{
  "n_layer": 12,
  "norm_place": "pre",
  "positions": "learned",
  "init_mimetic": 0.7,
  "lr_head": 0.00709,
  "warmup_steps": 200,
  "seq_len": 1024,
  "steps": 7537
}
MLP neurons of a small language model. Each row is named by its layer, matrix (up: input weights; down: output weights) and neuron, and shows model dimensions 32-287. Each number is 128 + 24 x the weight over its row's rms, rounded and kept within 0 to 255. Numbers have three digits each.
After each neuron's rows, "fires on" lists the tokens most often at its 100 highest values on Wikipedia text that the model never trained on.

L6.up892:143126111123135148163137159151116147164103171110106118145115116125132140139166102080111114100147145084138157097111106115118134133143156127118084115122144153092128131105099128106131128133149095199118121154157140127160125124159148127152145128129123136125159083136104122142107159118147105167052134163089103096130127123077178133141145120120129127152126148109173158097124131130134108100146130132152086108120125194115113123103093085124154113158144095167115122125131128102098169117131194102172097137129098127085135149126117112144127115134136110129137144098099151128157147093123106131160122100136161112127102168146111140137147159123141129096117162107140105175115099085127148142075140141156118156134108102128137093140107110171139115112130115120141127123132100128101147169106153
L6.down892:124115143155169126106102073104110098131137180121149143109111125119128111126108094140129123146108129145124108128089138121125131086173147098122105148128119169100124149157124072132129081155127089093115108118120132112125110208095142098117114107130140127118123139098121107167143124117144141127142136126150168100135114135134098130110098154154129145119109146170115151134144126122190104110072174113123124158114166175118124161176118128141070177072133101127116124101119123117122130146132107177085153097142126142155119131130129137143131166137086122091103138135137096134066149143157152126139136140101121143106148120138151168128130140164109121165181104082078167174113175135130101100114133172132135143145138111091107092127149147101100124113143149100097171149116148118135118096106080
fires on: " and", " it", " •", "There", " |", " but"

L5.up690:157119112118122148156120112106102164130139154136183118079136137086126154151131112159150111142093121098139105101158163108112107133134147134108127156153111128159109121145099130122153123118120159090149098158161124124085127126117137123089095190081136124132134118135166099143095135073158171175167135112131141151134136130161107096138123147143128123124131131123095121090116072136164078155079160125144129134089130110124114158145169127177119186131074121102124171105116143152118124144146133135139136170100132144125090113113099159120096145113093132130106111145158122129125126130138125142123132101141143151131163128123154105140171141118155115102118137111144084147117132121088114127086099095129127185117153133121124080126105126101092105146169149101157114119134102125127102143093111
L5.down690:122115112170141136084126105142081094111166134135120122087100115151134099135117119159147121129105110131101106150135181137115126109115118089107134108105088128101131148138131144180142119149134133091111120151182153142101146140085137106130136128194102107123086162108103125071139101160108152148137127125105089104208147104146126146086142089116171142082139142114176122146115122142111150118137142134115183131150124125097137128164123133151136116122154122141100138096111149147092139142111121114132130109108083150116158092156140154124147204123166127144141147137177106110108148138160089153071113136058107098118163119124121152112152118125118115145101139121138153121118168137145154135111147117093137095139141114105154131132140124146169124114134116183122134124141114144101150117119126
fires on: "\n", " in", ".", " the"

L6.up849:066109094125123150142134089140159122084111123131116105170149114110161106112113085138129118119127097161140104139137167115129097136098090125098161135167129137091148147119122149086135137154125120087120116093118148126096121087169134132124127159124118147152143104108090135157131091157145107101131131143075131120112181119160110092121087179111104129134085180106122164148129144143133114125117101096171137119122125096154118133137103137169120139116181113103137119113097147083153107128076183127130097127146078159137120152131143136105129112170141080109101149130121174095091126123105132129127103152131197150141114093127125125119161116144129123129138140130100133100142084166168138160136117148167124189124125127125153063139117137118156136087138086103100120108145128143145148085099147
L6.down849:154112184120116175155135140092115140127076159146110105155120125109150133131145119098111125169150127152128117145145114165114123124092111137135105164118137085125158142099178126150136155162119189120133122107110125177137134150108097170139113105162156122121142122145096077096157092106101124141086104158147146154099094140139155156090147097117147150138148111103116084137126131119151075156203181116144150179106128161133117119125116133110129150128112120149125123140152151101110120110119121124086144086120122118113149116152124112087162089137115115158135142125144110147111150098140141103110132112150134144118126115132083084171116086140124112117119169105105175142129176149145130070146148100143162133134127145136104162103124144106126103139110149134119111100172141124105120127130114
fires on: " in", " on", "at", "-", " over"

L9.up1097:094130066118112079154121166132116127155158140125064094125110101129173131152099112133119109118112112149108171168100163160065104130137132105111095129123141134132175139111138126054117113133093147091122124097108098144127125125144130089148138170138132151098133129149133120140148119193154118120118139100080124121113150142152124143124122109150147120114157143177112084157143127133135126118103128124142099092152172131145151139141140138106131128124116150146128096118187091144104127118141149116110080141128167120125123120079069130112127133125151138172123163115094115107110140147160129115108097117116110129130120137123144130146104116080171108117102129106114100145122119148103163170115173143124147135107149104128140153130107120138139105116138121123133164144146147135119100090111103
L9.down1097:176111101096149136152125109099143128121145121112123144128155123136128109138155148118140187093141136116118157103145110116178130134162101141151158077184135150144198134114114157144135133128153102119165146100143115138154089187109119138079162150128105112102161146149100111146122134122115116145106134097132110138157135170135135115124100128142065172187134136131133125111116142111111144149159152108131124152129126146164086130122096107106122108104143082102142167152123135126117109139116158109150120125153062106114136115139147141098129099101115163146122101114152145167114181132142115081125155136156135117141085087137129114178118155123141130093126099147102173093142129156081141115144094163130099078081101120132146147157144143132118113084134118170136133097111129098121111156120128
fires on: " |", " a", "-"

L4.up1160:148103137057134150104135094102150094123167148133156119150081140143144127139147121182091131144117160128134146125113141133136165133085141114144120093150157132128154136110126126146189136149079118073158100173096125133101162113147162105162134121119117103105131154137173182092126163145130125161092122137135129126157141142141108154096115139157134115129139099123125105147113136123113132167078128156150130120124153119146148123126130119155105052093106107082142104110154161114109146142099126122118105136119126154146130114149116125131125138130126081120139131101151140136213103127107102089132103179103099123168135131126158084155141148107110156149104104107131112118102117138155131136159093157134135145099086115105135123104140115120169165133141111139107143143144096102098103108103090
L4.down1160:178094101131123124104124118155056135080134154162128110125101126132104109127116126089177181129095123101105104132109139092120127140140123137129083177105179115178130168116116134139100136066132120121158138103143163107151060171132119133101130118160138170162137117145129077148080122122143132119110129118118120140163177122140115096133124120129122148127114153135121143145178108109119134103133137175161145132124127103163109124129117111137147112085138149138101138134160114141106134138096120122139108145142116138139149138152116130136081152116126115115100121170153141068109134122095168143141092107155148126158119110126074148080133086150122106104112155125115144194086136148120173142152155109132130116109180179118108109123124121162125135105128104100151156122125129098151156101116086
fires on: " the", " as", ",", " |", " of", "s"

L6.up808:094150120089120145114117145107165117098118121101158132163166136144102123152128132134182108114164117130086080145153146174129155175135137146122113126140096135121099155177115066119126145133158097135106124105080116142098136108131106148094151122114132185115113114129092108156121099137116151142109131151139131134114122158112110159114113150133132147115123138142096128127133129117121109107175154074153176117088159076165102096125100143106121101159118131126109148157153118133118101116135120091146132096139123119109125152122137135155151119151188126131125139140118164154135155150174086126126114152124115097119111148166106141127116137162152134113133125174154102142114103134164127132129159120166104125142137141158127123133118116156108119147113139122102116130112114122134148129167137
L6.down808:103095127113135128108125186134118127136160074121142114079132091144137088116137131127077064130105124112127110136134144131166120098155133136107172141116139173115153116123141113112138132138150155133123107165097141123115116152104141118144153135124115116167121177115111157129141120174098115173112161117149164140125146126158166144142128121108119142154129130131102107140136160158161162129110161105118122100143105150119144151120130167110148091153174072128123190111174126114128134153130106077105119151162134119157120165125153146127077123115121095139143142110164114103114090134098120079173120098144149144116124082084100116129100140109141114106093126152136151072087154117130129102135099125147148107151137146069145130118164153106125155122157094141134125119127131112135118147089132
fires on: " on", " |", "/"

L9.up199:147139115108096096135125178102118119122150147121084109127161112138134174112126086095130113151089094115161132193124113091118150091136153090117144130120100106128137101147147143089084151104133135118130130151133125121186145106104137157126125135138170067132089149119160136109120144121156107149090152144153103100125112117139135096131106128123145095129155136096166106151121114135111153117136164134142167149169069121114141131103169161158104148070114117128129117127124128075107130145110135139118180096130163116154122151137110122127082128125122150142128149099100088154193113113124136133157167108178171147134168132130069154104117135151144116125155091103169156135102128121092131158130104146059105133145122141101132145139155113159133109138119108138141141138130079116160135081133155
L9.down199:139139119126123082093145128157118121134123115166112128121101167115173164080107134201115140113132124132125106127132166111117106112114120090117112134133116099129096112146136128144110144106110151145110056122124112128137144113143111168177136145151086126142120127138164152094129125152142130128125150119170102069133116137158181130125081127099134100128118150131137089131157136140152094126108129156138102127133130093104133186125147167101147139117100137113132122135116098169142127117150127163139114140127101135131129115143136100096164153112114090111132137124105141142146133133140140087151138124143159133079125119126196145114178127110149130117111164115180118147152109106154147139098140111153144123125094129103155165111085136145122129185114127101089100076165116163135146171092131
fires on: ".", "-", " ", " 7,", " |", "\n"

L2.up752:156102162070107112157113094143124113127124116104138161176120123119146127160161165143173075141122120133155113090096129132148113165131131112110158158149084112112114136101141172111106121158107177156143161164131113154134123128142144130094124144149176153068176125128107149114127115115111140168135182115090135117126172148092181108137142160130120102174119108135126120121075097128150141133099122137136101129107144113151127131157112127132134116144143134119106134162138175128102083106167143136147172151094139161109127125085102130138137125103126148127079168156084132101116107169161149116107112110151133121135147105144120110145139169132079114145128090139094080124106138122160120130145136109130065155162081141112162122138126115125129124138145111129081122128115085130084156144123096
L2.down752:114087123146138139171139147107140184116097109159183121157129157106133119126169110090087093129100116117124133056126078120130137077107102093147129134110092143128123152137116133076128143128125114123142130116113111153141128162098159153128151119139151127117106159129143143122175148109141149127154087167156159136143140109096127116129145165110136092131144109121164162146135138131127144098185123132119166102114100115120124166086141120149106143117123120145101097127166166124134151072107123161085100101112115125142159150126111112168153122135123150121148148147151126117157158132099103123129151159118135149103110116107079092102130103152112157169149135130105130096098188115129129143149152141176159119114100118132112113095109099082123170122135094126107145128150140092133086111162096
fires on: " to", " |", " of", " by", " on", " in"

L9.up517:137091127123117136136149168132127135134093139125128125152143123104079130118104119152161160132155086125122145106109154135125137163138141128098113150145135098133084168146161121123194100162143125138111118130115159129147176114106097129136115091156109177180118169156127147102150119133108100114128111109162142093115152124173173109116137119187147128114146100155149158108136136098174148137104115123102112117155136142153120116118131109095112096126079174122125140145124124150101089128125151127107125166166116142127111088123062159154118134106142120135125149130081112157160140132140127123164110112102118083111125121135121137088140156141111159130117118100132084168116145114156094119126126123077099165130125115118119149100154155161131156072092118118089149154087165118109137179135122
L9.down517:148116097108104139132119165142118160153113100108136148105121142110140113105149163147079188122133134099129175152108106151164146126106130138148161153119092149102093136099073114187095135129073106138122095105145128163186117150113133129143146128121111121142108146116131148149170146120118131144126130135130114144191150100111148103101119144109102095129121114126152123119141157138153110109166087117148179160104121108149113141094137099170165142133116145142133085163133165126161140122175088105124184122135143122141116149107106159158130144119131130155130118108097095133139132130080157114151135093131118135116123117138106146110109102129091070117102118135130153117095097098110118114164129158153141117129146148102111133142156145110092134067102123130126161145143114153137142161144140
fires on: "\n", " \"", " $"

L6.up158:129138081154136145103127176134109168129121094119103162107055112151129126128125112111106098147153154132112081143132109195105115148143160097143135161141122146132097116143166119122162106170154132114149152123105133134116068169146151095147187149123133115112119102122078165113107129144145114162099136116148113060115104132103104176066132140135113106110096159115104094093108121119131101163113148105173119155108140123144123125137174135097125076084135145111141134115171140101130099106132131109122166121130125157132142119115134130117117121187140156152111145125128189138122120128097150125117133100112148116137111127140123144149158103122149128150120134152117161108104133100172133144099194128116098087149150144089175112154130107129088102119117138101085086155148130114101120161145109
L6.down158:104133128094130121115066104147105101112170122090136112179139134147126109160183131175075169100124145107132108123133159116109141115147093125142122123142133189122120126079121152093134174139132137103098131152178121118167099146160108097116184109146146143152154109131111099160165145134161096160117181114149114173128134099123177170115124133080090137157099089147135140135155107113143108121111136122165151152144116112122149130139182118147167164113125124151102123124149129095130126145129124066165113118133114088102143156119126127140138131141123116124116185126088113120143113135122140126131145153125100137131124138117139168114100097124103105134161102121111149120124108150109137095093176144119122129147106094111117173149108105083109116169146129131154108152131133132134151121091084
fires on: " |", "i", "gi", "bi"

L2.up1156:117181151114140126125120122109172143136138124118132113106089144147114160148094119117132138167121153128172123146124120118131159106111115144098128118133140094127148123092108126147111119139087065167102111111161123135097165104129130142126124126084142137164133152145144146126115111098178090158139115171125123124130109150165098140145140137154148090085108139137111193135137089141124084084135128066132167196121152101137126115146102095111174104097134150132157104120105149115115116103109093111125124135091110160151148115066177105143075121138166122139126123131120102159187115137079157133129092151103153061130100136145135134119123142146136149101150124137158151110120132156187113144159138112152114120125114109137139139114116126102124106103162123107113156134150148114114131105104139
L2.down1156:108086125142115177136148127144105099101177152108141154154126110158134144156120119135143125153113169122163152104121171140166132172083109153137141167128099147114135095132117156095122087119100150177093151115068087081075143109153127107135114135120143141133112114101129108080119126108127100168160125161138150125126151127154121119174154123139163123100200160136090100164096102126124114146139103137073127096100116071138145135137171139144120116173166118107149117148107152126115131120134129079129141167118115101089122162119110126152129175168099144138135126099073166143136101186165111159138137117119124134145099129112104130097116123111117110149130135152144080104138119100105139114091156128130124142125137135162139166127119104121135126155125151166145096096126104141138115122139143
fires on: " /", ":", " km", "Personal", " ("

L6.up1168:135131128077124141147107114122139173115131105150142164163112167127097129133164172169123106144145130078143140135105113138135153109178099125177146142140119130108109108127113132109172125093082123115143130145114123092116137129112086129145149107128115089143119168111123135175112124126144127111136128147165154110102153149147103120128155134138128121155169136160124123147147123097155107140104173156136130113109137111108112148090163065122135120129141126129133104097145077132110106149090107128117163113085114135134111117117150142155153150103149122114114087126160177089137123099091145123130097153153143143124134118159075164105141150122101104123150111113127167133161085111110095085125127124147141149085087147102090138112143155070123128102126133164110164138085149151143129070114112
L6.down1168:114143121127147111124150165132118157114131090079107126140109093126092115111058091141161138108109113108125154141123092122143148142146131106145161177146120130151134133104130108100130075078118141146136131104153110156143091148151099158146168124164122202154122092124110123106087166134161158104136125139164168141065168106114132151142115126146134123168096110104128146102135104135134101157156101149130167082124157112109128153151105141113158155150122132128115159137143136160136107124141174137125140123119135177136161114105151135096111104133138093158157139127122126112128151124087125092166158147113133115140134136131141135120123104111094133169100160126148143137113118100154126159117120106135106101141112136124116117105120162101120094119134118122125135139115115128179153135145121
fires on: "-", " a", ",", " the", ":", "g"

L9.up66:133125127105143112126115146133088104131135137171144150149101143138171108082162114102142136108138131086149152058098136129158136150145118122148105107125164081126155152165128144149135136129101130111129139146100125110145107140126139142121168134153133129130120100120129093145150139137145090124112103125176135117189154142183140103133164114125072134154128159150118091088156123139132072110128158159106151110132138103105113129149134150130132141139165126146118159088099179106113108128127132068106123124134119088120137104164133182119122120120133133155116130125100120116113134185147140080116120128144099130145124157128205152137126179090073142100097102134141126132185122127095085122137111132123134136153135119130190137089122157169103121101158161096089137128137159123154071119073125
L9.down66:085097140151190113062158119152089158133153168105149131108153153152137113107145147122124108150132149163127118120089177151140119109110116091129125130160125120077103158108130088148161116160133145125178149147161166155132104124105140140114152123114159128155157155134112138109137109125124162127096110128138119134119106093117121069139123101112153109126107120138123119138128064133138146129140140135126131120133125161137149148143134080134118151109116084114133143138122131111068096143124131101103153159128133130123153132136164090180136151091188128104116096118139129112099137101176140147147110103137134122155099139133108190145126079148088161134143132098141162124111125118114174102118148135162157201133124104148117136090086133113156100076139110155149109121075139114138086146123143
fires on: " |", "\n", "."

L4.up813:177143089114170110126146138122152121092125120141100186176143145095137116115101099165137129155120044080163146178141127122160161156113129131114092153116084118095081108104111129135144168112160064117100139102099125111108129130173131101150104096147061127128151130137092147143121130110089124134097134150110121120092126149138115152079177127106131128150155092140123111116140120077129141100152164137146117123158139141157143088122121121136123143125130111103152103136107139105147141073153139121090151173135089115141165132166117153104138145131101107159127151132157125131126139153128103128132114154107149123077153138108121110136125151139096149122141114149164102137104128163138141109158120164135161128144122143128117145089144103120128095110140117125108163127134157131178112099157144
L4.down813:120091123147184083164108127122143081134154123131133173135101148070171103162081162148071121109124128131145141138111121108121103133134144113146144149149156112137158134137099126122145125134090146127123167122162180146097165150112108126155120126177134141094137112126091122154105168179117150125128137125134133126126140100152138154110155085142105148108146142123125165130150157135112127153100127111117129081088162086112159124107130145100136158136149113161113143137161146162097142100120093137162099135127132150151121184110152165138102131140122104070065113137126159139118104138080159137102125128126131085186116090123113135103134117107129126102122169100125164088116124150122102138141111122125131179110143094172117146151086098101095097122126107142123127138128125109105107096052158
fires on: ",", "),", " |", "\",", " –", " -"

L9.up1011:155115118125144151135143188130136130136138084138096147171132132143110076111115148137148142124162085098086131124088112143121135152122147116133065128114105110131113140127113158105152104174174093130146125138114192142156138132157131132166108114128101109128156173127119136124128126145172131148093115149130129136133123130146128145143127127131128114142103111116129145100145107129171100182127156136108131141119124172160164104109125094159099055104096104105100139135130118151123138123094083135130105124153131088136138167134152168139125136112133136077113128156135096128122155189123077099174153133156191130091178127137107131139093124161113152122076104107100099165091122108138130158177091135101140153146153088109129154170118120151112130123150135125110154102072113095132114144097106
L9.down1011:138104152188126171113135109125153154077169089107127115154128137145148144069156163097088136157116122149057106157125145121118132143104117132193154145112133072095130157135161124140104106133121160121147117134116124100161137155121125148112161125115127106164147119126136136169142144130153184133162134141109149100127134103112066170147148102143126093139106122113123140140161115113122097153146098106116147101122081134134114126136100120141114109127140134100101166138169127152137142151107159160123093162133132102131120189135107121134144134157108182108114126150104155126139125140099176129108151118053125132121132114142131117122072101123076124103157103111141163078136120102127055136127137128138124132127154144085107106135135104156140121129110102141096125151103135167129143125120171
fires on: "\n", "'", " \"", " ("

L5.up921:129132133130137067148152118118136115092160150125111155089135117096170124134152150112116085119071170144125158155154118127139163148135148125131137124162143114144129132159142081152134115110119123112118066140108124164148094118115138143109159135158090102153170110151149082104085132207177141160133134168131151119090142119105113113163124107150145159134134133098122116097128121079139122126092135147150152094138145162171131136169146104111110105112157105113130126142099137122123161123151124094135082107129128136101136112087140117164137133106106138126132141169155125114114159118122127118150147092164117109135077136098103128162108122150060136148157111155127096109108114135131121121124150123142151109128151132102116116124092097134149098164155139084114142083137136129144120174135169
L5.down921:124139138136101123090136136139110106138123125134117134130103119125136112143132140136105103109129133177086094156083143152103138112172118140147127112133107143094143095106130110113152145137093188135128116123171138098103073160137170068132163117128128098100143140144104155109170122102104134126107092092108102117153121118153155163120086137144163113117113131119127122141162137113163078106083140130146142135140142152058108156122131136153124154080117143175129104109088086127142138162150128117171165135159115092121144151153111179135124215074145149113150109111181135121155111101132131139119162092113113141121133115122112116084110142143136141147131153121131150166137131152153097123125165087158117125148100086153130131169130131138128074118162129122114129110127094152122142115141100
fires on: ".", " of", "-", " the", " |"

L2.up1242:136130148123128144095122098162142125118140170158130089083148119154125082097141120151129077098117125132164144164125130100139148103137111133124150130127092145116115119104150135150124112143146141192105169092162134085152144099089141106131142132119133133157088081134115146107112113161179186126154125121111137143141137147122122133147108154142064161094112166162145133103109125152123137136137147139117162133136152122152122147130157113065132112068102154122117142131125131124099114125099129133116094148173102154117159133177111131142117123157111139116132104094113122175104167089122132135139147148072098133129110159139150179129134164104154157151142116117102074133131134122135086111114098149084119107153126161138137088085097133132114132115130101180132068114173102143144142094137143
L2.down1242:117136113111169103097105112154115146130105130118138116116137105078171148131173126129114131153115134099124096089145132105116118129171107124122126165165151132131135121109130140111102113157115102120088086123131134130111148172146137152137134122174138107134137141129141108110106107108093106114096141137086065151095157131158165076091145119137141084135135161113132176146157129151117129104151111151127130145154136134121118117129085103133108125137197090134154147101153113116127092136104130109152150119111090100101088120110108148155134148146137090143117127111104144150127141116174119151110177090115149147147131104129132142107169093194154163122138118107115156079139141157129158114105151133112164165118161124098125174129178111094159120114127121105159116201132136117148120139078101
fires on: " and", "rin", " in", " N", " I"

L9.up540:161129130142129155114114101144099127147149117109148108147133142150117131137107159164170080132185170108119118112119102129122095115139153142147140128157147137133092186158135137068124074132135104102146132151105178104116142127142053141127067127145116127108138133136155143103098180103124135100147149120129105119118135157148123160173148144151157089147131170156125098092133141150073146089120169114141137133168111123156083109112145134107165131125109140099140130125152156153141113138155126147122097136143118114107132166098087123063138094096134124086152126110121147130131110125119125115121096135170112060118161101132149162137127111151124133092092176143164117134162136091159110099137115141148113093131146103158101117156128096107120124155128113145131140140138136104146146085121155
L9.down540:101120156126151151106124109143138111170097118148141126104141108132114125112121159153141128162100125130085145116079148110107151115182156119147152137120141161129177131134151112092140169082082101139125111167144120122195155131114093143107097097122107155136112138103184112148114136132114156117120140177075137141167122098153124124133128134089158122127149176148098177098165122123150133107138148091123121104117118110172148137132120102108139090137139140148130137108150130146134121109088126083127083175148091098127124170164131154167069151114169095139125092144139132086133135113108123173101130128152144107121129119140133137134101120133124128104117146109100105177140118124157143128107158140186172173127152127110108098116108121122120118106154106159134137137120116078097133119121115
fires on: " the", " |", "\n", " Le"

L4.up1108:137107108109143146154124193131173168117076129134096128127123082127172158150145151154138135125139096088164069135058136114111153114123118102116177117122125085151147115177154113129095155143078167155144120105146130077170100119120106104137137165126137116104124136135133129127091105105146095166095142157107127137076100152131155130140179138144151138097152131138101100164118105120153123147112099106132143151145106156147117140150108176118079135097140099150117124135137112103103123069126145093142130155105100121146128104147129143145114152133081095082141120101118142165153111128120109122130156160102136164127148122135125121100094108137123178123161144103114146154114153143150136158098150159146107168121148112125152114154123107160095105123097146149124119153109098112097148166107131
L4.down1108:121116146132129074153125138140157114118165150145143112092120130117143094146095146108165132125112129104117106116107132116083128099103147101166092128153142128100101092166150166117124067156118160141100109143151110135136130140134123093101137127127144155112130093155106162107157121089115135176148147110110135095109115140119126084137112164155142126124150127136165098112129181107146122086093152120157123163112160128144126153079098128150120156099125097099100161107119111159121117158132166112084067134118129118085168153096123156120104167161152109113140173106077111088088133128152134159118099097121154102107106117126110144153140164153149117107111165097109097140158121112126139120149125137127132108150131121137148131137128085154128154137140138122093160126154175118135108131130104
fires on: " |", " was", " is", " •"

L4.up140:130107133082095137121124125183142115120132115091151103127156104146122132117124130140094124127109114154128137105115125146106192172143086118100143115148116140134126113156117081117127092122134160105129107136099132125092133149136116130147116084135132124139103093114127113096101131132152162117120173163101115081125123155133179143157119105172152171070104150120141141100099185087171100135081108161158137122114151143168142160157082119090115163092115128095152131119122086126127142095103128119131146162104109112112123125082148131129121164161153132160111148156116084125125127159135125165082146094100124178113118132123154098120163091131099128142125132135126118140127106104157171117107164102104191180183124128135144112108105069121117129135137140154148141139113152115147133111124138
L4.down140:087156160165117128128132140114103153177145101134126088157118127103152153174147116064127091090136136127106145121114142160114099115114130142141174127138122168154089132123159105104156127129127131117105128121137106123143093146136149151129105118088144083180140169130152185109165123124100092123136115138115108148154150145099104153158108140114120173139122076121128123086133155113183139108162101135101123155168126135111112105129122169135150150108151114151137121095098156134129098135145135154152162113110101135115151164125119114128141129077111134102113116133149122120100161121142099119142162129107104126152115099127151161117101169101165185089174130111091161126085104160123127072101078116155126112120141127117118142159145121144126109155143120109144134137086121150110149086132135
fires on: "-", "\n", " and", " |"

L5.up289:156108142133123129106124124094180155129112132144144120130128109136122156169127099132123147119136105124094156094132154100091082129157103140145108106122130171145115130107166107138148149168144147150145114102148170138153118146134144105158164104121118126117123142139142125136104141125148104096130109128138161106180104147109106152106140136145169069154127063134166129111094135104140104131121166134093176115114143136113158115124145122153136089113144114100121138135121084162103121102092121138122199129060154144132088108139088141102098134113131146098116157130043114142146128160146100136124141115142131177153172118147125109129158164151090163134127132121129098127153150114103127092108086118157104084170132105149133106150112148161111169129136148121099152161109120123106126159111095
L5.down289:141169138109138121133104129106140124119086095098156103125142124139138098120151126137166148102093156154142122122128096166138153134168123122151150114083111103118102107151128120134167132161112129137132092123152116111111160142118142179108081134118176126190177114168113100130160084120159146099147129137156173152192122106117146128141101110128164111150113138139115163125153150126109119137094159100130140152108168110108125133152151125115175123106114111177129055161143125098111107103110094134116099126139135108151146114103123128121108130129148111133097104094152149095144123121100149098161124144070132138153124054149156102157129135150157097084145138136107106139124156131138141123132148116140158127105119148110125099106179119097105111118118174119144155074163156138117160134115137
fires on: "\n", " of", " by", "s", "-"

L2.up430:125133149117118090142147159085072169130156115124070134149117119111123149103122157120134100145118102090112128147129124106094125171118122144111107112177105137119175110146178113102113140117132088155108135104173157093134139141135128128136123147130146098113113108114109106099127129104133159131071139144130124111099127095134135124166167163128142161107149124148133106104163146123145170121101132093156168166125107120173099113119097166133158140123120139100144122088090122116108090112123137115134149138114124164112148092121162121105082114160096091144119117163083137147138116137119123154130113142113122144054112132163130108090149109145106118089094113128134164138117135096112125145118135152099112109146124109123151160104172143146087174114127160197119137124123126175155140165194119
L2.down430:113109149114099151098157105152120104131127135137135119138096146142133112104148118142087134133153145109106148097134136175115115094151107096136165165132159107122081140168137152124143130117117187112139101121136111107178133119155187093084167154128116153174130129113128128131132124136126103133139141148144069145114145116111105131135114091151166140154084090119082135140144164111132131147135161153112137093111150130100119090101131145155116168126110144097120194132112098121091048136113143137153127134148131121113124124106081111133124100123119138102101154123107150145180113072103126119123137132125170112137155123120139152164128158119124112129131165087106111139116088123123145107123113156169123120110121117152090118154129111140133121137122133092118112107112129158108108169122185
fires on: "---|---|---|---|", " |", "|---|---|---|"

L9.up625:130154129127131136159097109113131101153152144131111095103112131119139136135119110137139145139210062127110111124140124137114142149103137104134090104109118083104126179124140111130150125090151140126138125106137118129145160094118148103095170126115170158146121156141126141099097088130122101099127108097136177123155147135154129134116142082156169162145132161149103153123109080117120136124112101147136125104065147126151136105138097149158112160111129131081093152139089107099149119077165158079099112075159152143135109142145119166140119149097153111146115112143125158134125169141140108111093135092094143126098156137172141126114118151095115116136123072108162109154116156144149112138155144134111066125117116088178104163089154128149123137164121155160118090155122110127149163143181103
L9.down625:105150134131116139078086124144107141158126097155131169154163160106162160173141141143127140142110138088123130102156127157164143106131144118130134131151134168148141170141131115141115130127115090147113119155169123124123124151124148142116112145124121121139178156114095109119150134137129144156124110106135138178107172115148128118120097120135099164107131084113149093115169100109178127152138135085105100139114069112102092133112140103164178100097137153095144156162139156097095121141134122115168105145077108150101145158127123138134138124105103073108133126133170108137104151144143164107148145133155103114140134114104149118100151122115153095111115095128131122116121145123101084152093160156115137138135137106120118101187098103124106087170173110164147101125146118093090150162090110
fires on: " |", "S"

L4.up152:146111138096155115108128110081145067133116125163166184158110122116106155137123169146121136097119120118160109149169120180146113103164128116134104122152108123091086109117115118115134144136142106094058186084139126151141144139153153105094131136087098083137115104136111120148179173119091105126088149147131118135110102161129156147147148125150075132142168100104113132136155139146132130140138139132141123131132108146196143140120154118122126135110134138103154119138120165137097113088107128109115140139121113133164155155155116152057111177103155107087116102127143117147144102136107096165157135151122125148155119131150111137152155168090113145122091090149131138086109136141131128119138119116156137159099150149147142160158140150122148120107132124083124120094131119104149158100088074
L4.down152:142086125131144120118107178149180118145127082092108164141127149117111066157113125116069155118096117175138159158107144103182149115116126143154157164135119133147137139121093148142135130131096143122114140160144164148103122136142134145120157100166156125157113117140125114143088122159082121128137127131154113121124137110132068130112162133114132112146180151130120096149109129100142130111073155087121129104126172104124125119127163168092116071112118141157103103117176130110118112103173107153174130090091154121130137121158101159119105107116125132089125150107175126101129118143130147094088125141125124119139136121133111178137137118132160116126123108101118145108149157105133148112120116151162149140120183118077119117110099140106108096124147139116128113129093119121096096146114176
fires on: ",", " (", " |"

L6.up405:150124151132117111141114126127145123109140132132091112148155124126120149157100162164169150148110158114148171121087124083159165122140152163193151156137128148138140089176151140149130128139140082139177130139142107091141135152125124129100154079100157117159112154082167145135100156119113141132110100143132117118159145118108134137136108104157104132129128140144169093090130120113132151143142156151136123106120135148159127094123153163106147093122162105100136152119119133107147127134086089136117115072139130148124116120127122163122137125129160174112151117112096195130139171164075104127123127095121118105134126137140174119097100112114110123183141102139213096131132116120112127134114108114130107102080112084110116136130114082102106131100144118116137109144132041107152152158096115
L6.down405:129115125080131162086109124123125113116147144120093110134144136154156130143121122158104113120126117142171116103119145172158124109171166126090120126133137109110138108140149108140142144146104169087137098107118130100153135137094126125088119126129114088108151129109158138138132101105132120111087112088107104152105097128101121153117124164126123175119118084149119114147135137112135209169133118136126148170086113133114110131108150156076114144133084187128132120168164142112167084097138162098122072167150118176120144135155103174143125107127091129123141141113151109143181098097115145135097144181073146143131085128155127145093135119104156178107144117107134136121090152118136127142104118148146156156153142100154116096152096146129107121153128140186104138109122122116089152122090116
fires on: " |", " ", "th"